{
  "vocab_size": 8192,
  "hidden_act": "tanh_gelu",
  "norm_place": "pre",
  "positions": "learned",
  "tie_word_embeddings": true,
  "init": "uniform",
  "lr_mult_o": 3.0,
  "decay_fraction": 0.827
}
MLP neurons of a small language model. Each row is named by its layer, matrix (up: input weights; down: output weights) and neuron, and shows model dimensions 32-95. Each number is 50 + 15 x the weight over its row's rms, rounded and kept within 0 to 99.
Before each neuron's rows, "fires on" lists the tokens most often at its 100 highest values on Wikipedia text that the model never trained on.

fires on: ".", "du", "si", "–"
L5.up821:47 61 57 39 61 65 63 57 48 38 43 36 55 48 52 44 49 39 60 29 63 59 26 62 47 35 27 51 61 49 43 61 33 23 59 34 44 43 44 71 66 47 38 70 58 35 40 77 52 34 94 46 31 80 19 64 47 61 55 35 57 46 49 49
L5.down821:75 34 24 33 39 21 59 49 39 55 69 43 51 50 44 64 50 64 44 51 60 53 50 33 19 84 33 61 28 23 67 47 47 47 30 57 56 68 53 40 13 39 32 25 38 78 49 35 34 36 49 44 42 82 18 38 75 68 54 49 50 69 63 81

fires on: " to", " she", ")", " un", "ly"
L5.up882:81 60 63 57 60 53 66 57 28 92 56 42 28 64 69 64 50 42 52 56 56 37 55 46 57 53 40 15 59 72 45 58 43 41 31 44 65 36 51 68 70 44 69 36 51 75 62 54 56 65 44 64 60 52 29 57 41 41 56 48 64 44 29 57
L5.down882:75 47 25 36 25 48 54 44 55 48 37 61 63 62 51 65 70 60 58 84 46 30 57 79 52 57 33 36 47 42 42 57 66 74 56 51 41 22 64 99 27 52 30 53 27 40 51 41 58 23 34 51 75 46 57 29 74 58 54 55 31 40 73 30

fires on: " |", " film", " York", " was", "ing"
L5.up646:48 69 26 50 58 51 71 26 57 45 48 50 64 44 60 30 41 50 63 45 63 47 52 65 62 80 64 46 72 52 45 57 47 41 47 57 61 49 65 53 51 36 39 50 47 71 31 55 53 46 28 67 76 81 66 60 34 40 37 50 39 14 61 55
L5.down646:36 72 84 46 79 30 51 50 34 40 39 40 73 29 33 47 67 48 52 64 49 24 53 57 25 56 83 49 63 74 31 76 46 55 39 52 53 64 59 47 32 55 42 50 43 24 50 51 48 69 35 53 36 50 46 74 68 53 46 64 41 51 53 40

fires on: "c", "g", "st", "te", "p", "po"
L5.up614:75 41 53 64 70 51 53 54 29 38 54 35 42 56 50 44 51 66 69 58 56 53 54 44 41 57 38 20 54 43 86 46 54 44 67 49 55 50 70 49 65 83 85 57 45 56 59 32 51 42 54 94 38 43 23 72 59 82 43 69 64 46 17 46
L5.down614:40 34 40 51 61 28 52 60 33 60 00 44 68 41 48 73 57 78 67 75 73 36 50 61 42 58 30 75 50 63 57 66 44 24 57 35 46 32 38 80 57 87 33 69 46 64 41 42 61 44 35 57 66 44 17 22 50 60 31 68 40 69 45 38

fires on: "–", "er", "ist", " player", "nt"
L5.up353:65 25 47 69 40 48 39 19 54 66 42 84 47 60 40 70 44 27 48 59 32 54 30 39 50 71 39 70 57 58 24 54 48 45 42 38 67 59 45 55 55 38 49 30 56 57 58 32 65 67 69 49 87 55 46 65 40 63 55 57 31 34 48 52
L5.down353:55 36 90 41 40 55 58 38 24 45 52 23 51 68 60 48 51 42 21 56 83 41 60 62 58 45 55 55 28 41 66 59 47 38 20 76 69 65 58 75 77 36 46 37 46 37 43 19 47 45 22 60 39 71 62 62 79 49 50 46 33 76 58 41

fires on: " R", " S", " C", "r", "p"
L5.up851:58 53 40 41 42 41 27 54 67 66 61 43 28 53 42 40 17 46 42 44 42 29 55 44 55 47 68 39 36 72 37 50 13 36 55 41 34 59 66 60 73 55 55 50 51 25 22 46 90 42 52 46 70 40 28 67 49 51 67 43 43 60 51 26
L5.down851:50 03 60 62 68 23 48 13 16 54 50 50 62 66 57 28 41 54 46 76 65 74 41 26 21 34 41 56 45 62 72 42 46 58 55 58 72 61 70 23 55 50 74 22 47 36 29 60 35 28 74 34 43 43 45 47 68 49 36 82 58 49 28 48

fires on: "\n", " a", "c", " man", "e"
L5.up468:38 54 42 64 59 28 22 46 31 28 52 41 50 60 39 51 40 65 57 82 46 38 65 50 50 54 35 65 75 51 61 54 34 41 66 61 45 60 59 20 64 50 55 36 59 44 48 55 46 31 66 59 60 17 48 65 45 42 65 40 41 13 55 53
L5.down468:65 63 35 30 54 25 45 36 42 46 84 47 52 39 88 32 28 54 41 36 36 38 43 59 33 61 37 44 60 67 51 44 41 70 43 51 52 62 41 60 47 47 40 27 50 47 49 28 69 50 48 39 33 56 38 46 36 43 25 33 94 57 66 26

fires on: "-", " on", " On", "On", " –", "–"
L5.up906:47 64 60 22 71 48 46 40 32 53 36 65 61 60 29 62 43 43 67 33 44 28 56 51 69 85 63 69 55 41 58 70 47 43 53 36 57 63 47 57 46 65 40 62 49 67 73 47 50 59 50 45 56 61 47 44 48 24 45 40 76 66 40 39
L5.down906:28 53 46 55 34 65 54 49 38 40 44 43 42 66 54 89 48 34 53 33 57 41 54 47 55 16 26 63 29 38 78 58 53 50 70 63 53 54 41 45 26 49 60 57 52 47 43 42 40 49 59 34 48 41 31 37 56 45 41 51 40 44 42 77

fires on: " as", " \"", " comp", " cl", " ne"
L5.up89:78 70 63 29 59 61 66 30 49 56 44 43 56 64 28 79 34 46 40 52 62 65 50 49 40 42 67 41 50 77 39 44 46 19 61 41 36 18 65 35 68 82 36 59 81 75 43 27 29 46 57 55 48 58 49 54 34 36 49 31 57 60 41 53
L5.down89:65 60 42 54 39 68 40 64 64 54 15 42 49 36 63 58 70 65 25 74 53 54 38 60 47 38 47 56 64 56 62 67 74 64 72 70 62 42 59 52 59 61 71 57 45 62 43 33 49 13 75 24 38 43 46 44 09 45 49 45 38 78 28 35